Weights of a small GPT-style language model, trained from scratch on English Wikipedia: 10827 steps.
MLP neurons of a small language model. Each row is named by its layer, matrix (up: input weights) and neuron, and shows model dimensions 80-207. Each number is 128 + 24 x the weight over its row's rms, rounded and kept within 0 to 255.
After each neuron's rows, "fires in" lists the words (lower case) most often at its 100 highest values on Wikipedia text that the model never trained on. A number after a token or word is its count.

L6.up53 [137  87 126 144 115 123 112 122 164 145 137 100 161 106 143 118 100 129 134 123 155 114 156 122 171  78 136 135 115 136 160 101 118 147 121 166 136 117 141 127 147 159 107 170 154 123 136 127 153 116 123 114 112 116 176 131  98 115 158 113 112 165 119 123 107 136 137 121 170 131 132 114 165 131 141  98  91 132 115 136 130 141 121 145 136 126 104 139 100 129 142 156 151 175 140 133 132 156 120 113 126 100 132 142 137 125 125 125  74 159 145 100  97 146 139 113 154 114  99 186 144 102 124 124 128 143 131  84]
fires in: "known" 25, "announced" 8, "labour" 5, "unknown" 5, "channel" 4, "together" 4

L2.up143 [114 149 132 131 122  87 109 122  92 165 140 154 126 119 112 113 159  61 135 173  94 167 102  87 144  99 104 134 160 117 118  98 173 149 101  97 122 100 117 116 110 146 135 144 104  89 104 149 137 160 137 137 152 118 161 144 114 165 145 140 101 153 136 131  82 136 106 163 120 160 101 112 145 123 118 140 141 157 151 110 132 138 121 148 182 125  96  95 145 120 102 178 124 132 132 137 178 111 114 113 137 102 125 154 113 128  74  97 130 148 120 144 154 124 149 158 102 122 124  99 133 137 155 129 134 102 117 177]
fires in: "american" 39, "america" 9, "municipality" 7

L13.up115 [140 142 133 118 134 176 146 149 116 155 145  98 137 141 126 132  85 147 128 109 131 147 171 127 141 135 123 156 158 122 133 114 134  83 150 127 136 118 104 136 143 120 140 142  78 189 121 114 108  98 146 110 133 119 151 119 122 105 119 162  99 150 111 133 161 155 149  96  95  88 139 134 151 128 137 110 124 132 152 155 119 138 132 162 122 127 106  95 122 103 138 157  88  94 145 114 188 150 151 119 126 165 124 140 121 137 127  94 181 123 132 143 169 137  82  97 154 121 151 103 143 125 132 125 149 156 102 128]
fires in: "after" 26, "director" 8, "apps" 7, "award" 5, "microbiologist" 4

L5.up164 [109 100 143  76 107 118 175 149 116 139 102 150 114 137 111 119 140 121 158 122 125 144 137  97 126 168 166 117 147 135 121 139  88 157 127 118 157 109 129 150 100 139 143 132  80 149 100 159 111 151 130 120 117 135 138 121 130 138 170 116  94 164 138 109 160 153 165 164 171  87 138  78 128 137 127 158 133 148 172 112  86 106 109 122 124  95 133 104  94 149 105 146 128 166 122 157 159 119 117 151 148 134 127 116 134  84 186 136 145 168 138 166 129 155 131  70 139 149 105 132 150 151 119 138  90 114 145 122]
fires in: "based" 16, "house" 14, "book" 11, "base" 4, "coast" 4, "nielsen" 4

L11.up265 [146 108 126 141 129 104 149 120 124 128 101 167 131 130  79  87 102 142 158 118 102 162 106 141 122 152 108 136 151 135 138 171 120 159 165 187 165 129 148 145 133 137 146 128 147 139 158 117 111 113 172 117 126  88 102 169 156 109 131 141 107  82  91 125 105 174 104 102 133 158 155  98 121 149 155 161 127 192 121 150 142  97 109  84 108 105 124 138 113 102 100 133 121 117 115 100 136 137 111 154 120 147 166 128  93 141 147  92 139  94 110 157 133 107  89 144 119 122  78 130  98 104 143 120 133 118  97 122]
fires in: "be" 34, "it" 8, "became" 4, "one" 4

L2.up225 [142 145 145  89 150 127  94 140 153 132 155 139 147 161 145 120 120 141 141 111 146 116 139 142 138 148 168 112 158 102 137 133 109 115 135 103 103 165 136 151 137 116 134 123 115 111 145 110 132 120 159 128 148 182 123 135 128  82 157 121 110 147  82 164 109 129 111 160 131 106 155 147 124 118 146 121 125 191 129  99 135 119 146 158 138 122 128 165 110 126  97 160 156 115 140 172 150 109 105  85 111  86 138 131 116 134 147 114 104 151 127  98 158 119  98 112 120 161  98  96 140 141 144 151 186  91 164 114]
fires in: "their" 40, "they" 17, "office" 5

L5.up460 [110 134 140 146 114 104 128 136 107 158 120 163 108 155 125 152 105 106 122 117 123  93 145  90 102 151 123 102 105  84 128 135 140 142 127 120 160 138 109 135  91 115 125 123 147 126 160 159 117 122 123 149 145 140 124  82  81 168 158 155 131  93 107 143 131 114 109 122 177 106 149 119  75 115 146 120 117 130 143 139 123 145 133 141 115 150 106 116 155 116 137 127 109 114 153 152 151 117 117 155 129 110 147 133 163 117 107 139 191 173 100 101 119 140 114 143 140 130 154 130 122 132 164 143 137 148 119 154]
fires in: "many" 24, "among" 9, "any" 8, "nizami" 6, "microbiologist" 6

L3.up236 [103 110 115 108 115  91 163 102 146 132 171 130 121 130 128 113 127 148 157 127 102 118 120 118 131 142 169  93 108 112  88 105 129 165 125 131 143 145 128 108 107 136 141 150 135 107 139 153 133 121 134  96 101 153 165 126  91 122 105 127 133 160 141 152 153 114 110 153 147 161  90 125 106 148  99 115 127 114 164 144 124 133 126 108 131 131 159 142 123 140 183 108 106 109 142 147 103 106 155  84 175  54 120 149 105 127 160 167 123 168 146 138 121 170 108 132 138  93 126 182  88 125 161 138 115 129 158 142]
fires in: "united" 32, "however" 12, "american" 9, "america" 6, "three" 4

L11.up394 [129 165 135  80 105 186 118 115 114 157 114 143 102 141 144 100 160 105 122  89 104  66 127 193 124 115 112 183 149 150 137 102 122 155 123 170 160 130 179 107 121 142 135 130  95 105 147 126 149 121 123 152 127 165 115 169 152 147 168 115  98 146 138 167 106 142 140 121 138 110 106 127  78 109 137 114 124 154 114 109 159  75 112 141 113 194  82 142  55 131  86 151 166 128  95 121 124 129 116 119 149 164 152 110 121 174 154 141 107 130 136 134 129 110 110 158 151 122 122 132 104 142 162 123  89 135 128 128]
fires in: "also" 29, "between" 16, "there" 4, "they" 4

L2.up293 [141 144 109 140 135 106 150 109 134 135 155 121 128 106 134  99 106 130  71 103 165 151 115 109 131 148 145 145 154 149 137 149 118 143 109 127 127  99 110 167 117 127 130 181 143 102  76 127  83 109  61 136 113 120 112 135 144 111 142  99 114 125 124 144 104 160 104 171 121 144 126 140 149 110  77 143 134 147 156 117 171 129 115 116 158  93 167 117  91 108 127 136  94 151 136 154 122 123  91 156 123 162 121 114 151 129  71 113 122 151 155 109 142 126 127 137 123 123 179 119 126 118 121  97 124 165 133 121]
fires in: "university" 21, "original" 11, "originally" 10, "example" 8

L9.up347 [101 137 126  95 122 112 117 111 102 118 176 112 151 104 159 113  88  82 124 120 129 166 105 124 126 117 143 117 133  90 152 158 133 148 135 128 140 127 157  89 117 104 136 136 103 139 152  99  94 154 179 114 115 152 107 163 137 151  86 161 160 122 162 101 132 167  54 122 137 119 123 100 141 166 147 156 124 110 128 156 125  94 146 159 102 127 123 128  85 153 109 103 147  92  93 154 124 117 116 125 109  84 111 138 153 175 132 105  87 129  95 140 144 172 162 108 155 146 124 172 148 143 114  93  97 111  83  79]
fires in: "it" 34, "there" 7, "town" 5, "design" 4

L2.up54 [133 118 160 122 165 174 128 130 138 154 153  90  82 129 106 124 154 159 134 130 162  77 137 175 106 120 154 124 108 150 125  96 151 178 146 169 147 175 136 111 151 122 149 125 111 101 151 132 163 161 131 113 142 153 139 147  99 121 127 120 124 116 143 165  94 127 121 107 112 123 166 112 131 132  99 110 130 115 126 107 113 132 113 182 144  80 113 162 113  79 150 101 156 149 145  84 120  82 137 128 151 139 145  97 128  99  81 150 138 124 142 108 108 134 152 124  90 131 103 125 136 105 150 101 152 159 122 119]
fires in: "film" 23, "will" 11, "bill" 7, "films" 5, "mobile" 4, "billboard" 4

L8.up138 [127 116 163 140 153  86 130 112 116 103  81 125 126 152 139 110 135  95  96 148  95 156  88 147 142  94 133 116 129 135  79 113 110 147 136 155 114 103 122 156 116 113 116 126 128 109 157 101 108 139 142 109 122 146 111 138 150 140 117 127  84 133 106 117 132 139 130 128  71 131 158 116 121 117 140 174 136 164 121 147  91 113 155 142 123 130 158 114 111  96 124 125  79 136  98 142 133 124 154 129 180 125 118 147 145 173 134 134 117 117 121 108 116 156 103 101 107 174 138 108 109 138 144  98 179 112 108 135]
fires in: "it" 63, "and" 7, "which" 7

L3.up136 [122 140 125 115 147 119 125 106 123 124 184 119 145 122 130 147 118 104 160 131 161 142 132 132 134 158 122 182 122 131 155 122 143 104 147  85  86 154 149 170 158  96 145 142 125 125 144 124  96 111 164 135 136 135 120 105 113  68 145 153 118 140 159 139 111 137 144 160 161  89 142 100 149 178 149 137 127 160  99  99 115 101 118 117 152 114 139 148 141 135 130 135 107 146  84 101 168 145 126 134 156 158 127 125 116 134 118  65 110 135 146 131 132 145 132 146 144 129 116 125 171 119 123 147 124 149 112 160]
fires in: "they" 16, "business" 15, "still" 10, "third" 10, "businessman" 6, "theatre" 5

L6.up408 [154 176 129 146 141 128 126  75 155 107 108 117 121 138  92 128 130 137 102 142 119 113 116  88 153  81 133 120 140 100 119 143 139 148  97 150 122 137 116 125 155 140  73  74 110 113 157 143 177  96 140 148 104 148 116 146 137 142 130 127 181 153 153 134 124 103 153 179 123 138 110  93  81 129 158 148 107 174 123 124 129 110 133 149 132 136 165 131 137 114 125  99  80  97 151 136 170  86  94 120 156 136 139 150 107  95  98 102 109 131 123 135 122 129 103  89  89 124 114 134 156 125 163 113 139 157 128 150]
fires in: "and" 24, "august" 9, "west" 8, "or" 5, "of" 5

L13.up389 [127 150 138 211 155  96 108 101 131 115 128 150  98 148 133 118 119 119  98  88 150 119 142 117 188  71 140 119 119 128 125 137 126 131 161  95 125 110 128 138 131  97 125 115 160 108 125 122 115 141 151 139  75 131 118 149 140 126 142 113 109 133 107 139 122 134 123 141 140 109 119 100 111  95 138 103 131 124 122 119 152 116 130 120 159 136 165  96 104 118  98 129  96 115 137 149 144 187 113  98 196 162 118 165  93 115 150 143  99 181 133 164 154 136 143 142 150 150 123 111 126 117  74 123  98 132 125 112]
fires in: "and" 30, "has" 9, "film" 7, "work" 6, "indian" 5

L13.up466 [143 159 144 131 104 139  90 134 119  78  86 176 122 112 101 107 127 107 120 113 127 123 160 127 119 149 136 138 140 145 116 164  85 123  86 164 112  89 129 170  97  95 162 158 164 100 118 132 126  96 149 136 125 146 126 113 157 125 167  79 143 134 133 113 147 143 120 128 164 111 117 122 124 158 127 124 141 141 163 108 109  58 159 131 183 103 140  86 138 125 140 171 121 163  97 145  93  92 167 124 113  71 100 140 115 161  85 133 137 159 110 161 161 140 171 130 118 127 134 137 108 157 110 111 160  99 143 112]
fires in: "they" 24, "their" 14, "not" 13, "these" 7, "no" 4

L5.up298 [136  95 173 126 147 133 112 118 159 135 151 128  94 117 138  93  81 134 125 141 135 140 129 128 118 145 148 136 133 112 134 142 127 149 135 100 166 124  91 123 123 101 135 162 124 146 132 141 115 119 118 105  97  74  99 159 157 110 110 118  78 117 158 179 122 146 149 124 145 138 131 133 141 111 125  77  95 142 132  78 114 119 154 109 105 130 134 117 163 140 190 139 161  77 149 118 122  88 137 106  89  89 106 143 127 120  91 134 134 123 116 143 121 172 132 142  99 127 153 155 123  76 151 202 174 121 129 132]
fires in: "american" 39, "moved" 11, "america" 9, "movement" 6, "movie" 4

L3.up460 [112 146 126  88 141 153  89 158 143 120 123 124 103 105 165 117 132 134 151 111 141  80 122 128 187 165 127  87 105 159  88  83  63 117 162 173 149 112 137 128 165 141  90 112 155  64 142 139  98 100 117 134 140 119 108 107 116  98 165 171 104 114 139 127 150 109 139 135 155 138 140 134 142 157  83 170 133 121  88 101 138 107 122 130 111 124 164 118 138 115 118 110 157 168 144 146 149 192  99 112 117 120 142 120  97 146 118 160 114 151 112 117 131 128 109 124 146 126 162 157 119 107  94 117 101 108 156 123]
fires in: "known" 16, "business" 15, "unknown" 7, "businessman" 6, "footballer" 6

L6.up227 [120 101 112 134 141  98 121  91 139 148 158 141 116 149 160 139  82  98 113 163 127 146 139 150 125 166 121 111 131  98 122 108 145 114 105 144 155 121  82 137  86 144 141 108 150 120 129  92 115 152 135 107 121 142 121 141 159 136 131 118 120 106 124 141 134 113 130  84  82 159 154 148 137 114 135 178  91 145 138 131 138 184 149 116 145 115 157 146 119  88 133 137 141 125 131 114 147  89 112 119 155  78 129 161 159 145 147 117  89 110 157 131 114 191 192 164 120 145 143 151  94 166 155 119 114 124 107 132]
fires in: "american" 26, "america" 9, "people" 8, "on" 5, "waterways" 4

L5.up355 [141 125  98 123 128 172 164 115 100 103 107 160 102 109 134  98 130 138 130 131 145 137 126 135 171 103 131 134 116 104 128 186 118 117 136 106 163 120 169  97 132 130 123 108 124  89 102 151 134 152 158 154 120 138 124 153 122 118 141 180 146 140 110 135 120 103 136 129 141 123  97  88 105 116 123 101 156 120 124 121 113 167 179 142 117  81 114  92 131 158 168 134 122 126 125 103 108 167 104  62 104  80  60 134 133 147 160 156 123 111 163 106 135 144 137 128 119 110 104 145  86 138 124 119  83  97 152 120]
fires in: "between" 30, "museum" 8, "ohio" 5, "setting" 4, "them" 4

L2.up497 [155 183 116  97 122 111 169 118 115 124 187 141  59 166 121 140 103 120 134 132 129 149 129 121 150 139 113 157  89 133 109 109 118 109 140  92 124 121  98 126 148 113 159 100 178 106  86 133 103 141  97 116 151 141 133 105 120 110 118 145 123 109 156 123 122 120 133  93 151 107 160 139 118 110 103 117 125 115 120 151 132 134 132 102 128 135 142  95 142 154 130  95 113 185 127 109 139 118 129  93 111 129 129 119 147 121 159 142 132 102 153 140  70 181  84 141 179 126 124  98 144 144 167 142 162 118 100 177]
fires in: "them" 22, "they" 17, "these" 9, "madonna" 6, "theatre" 5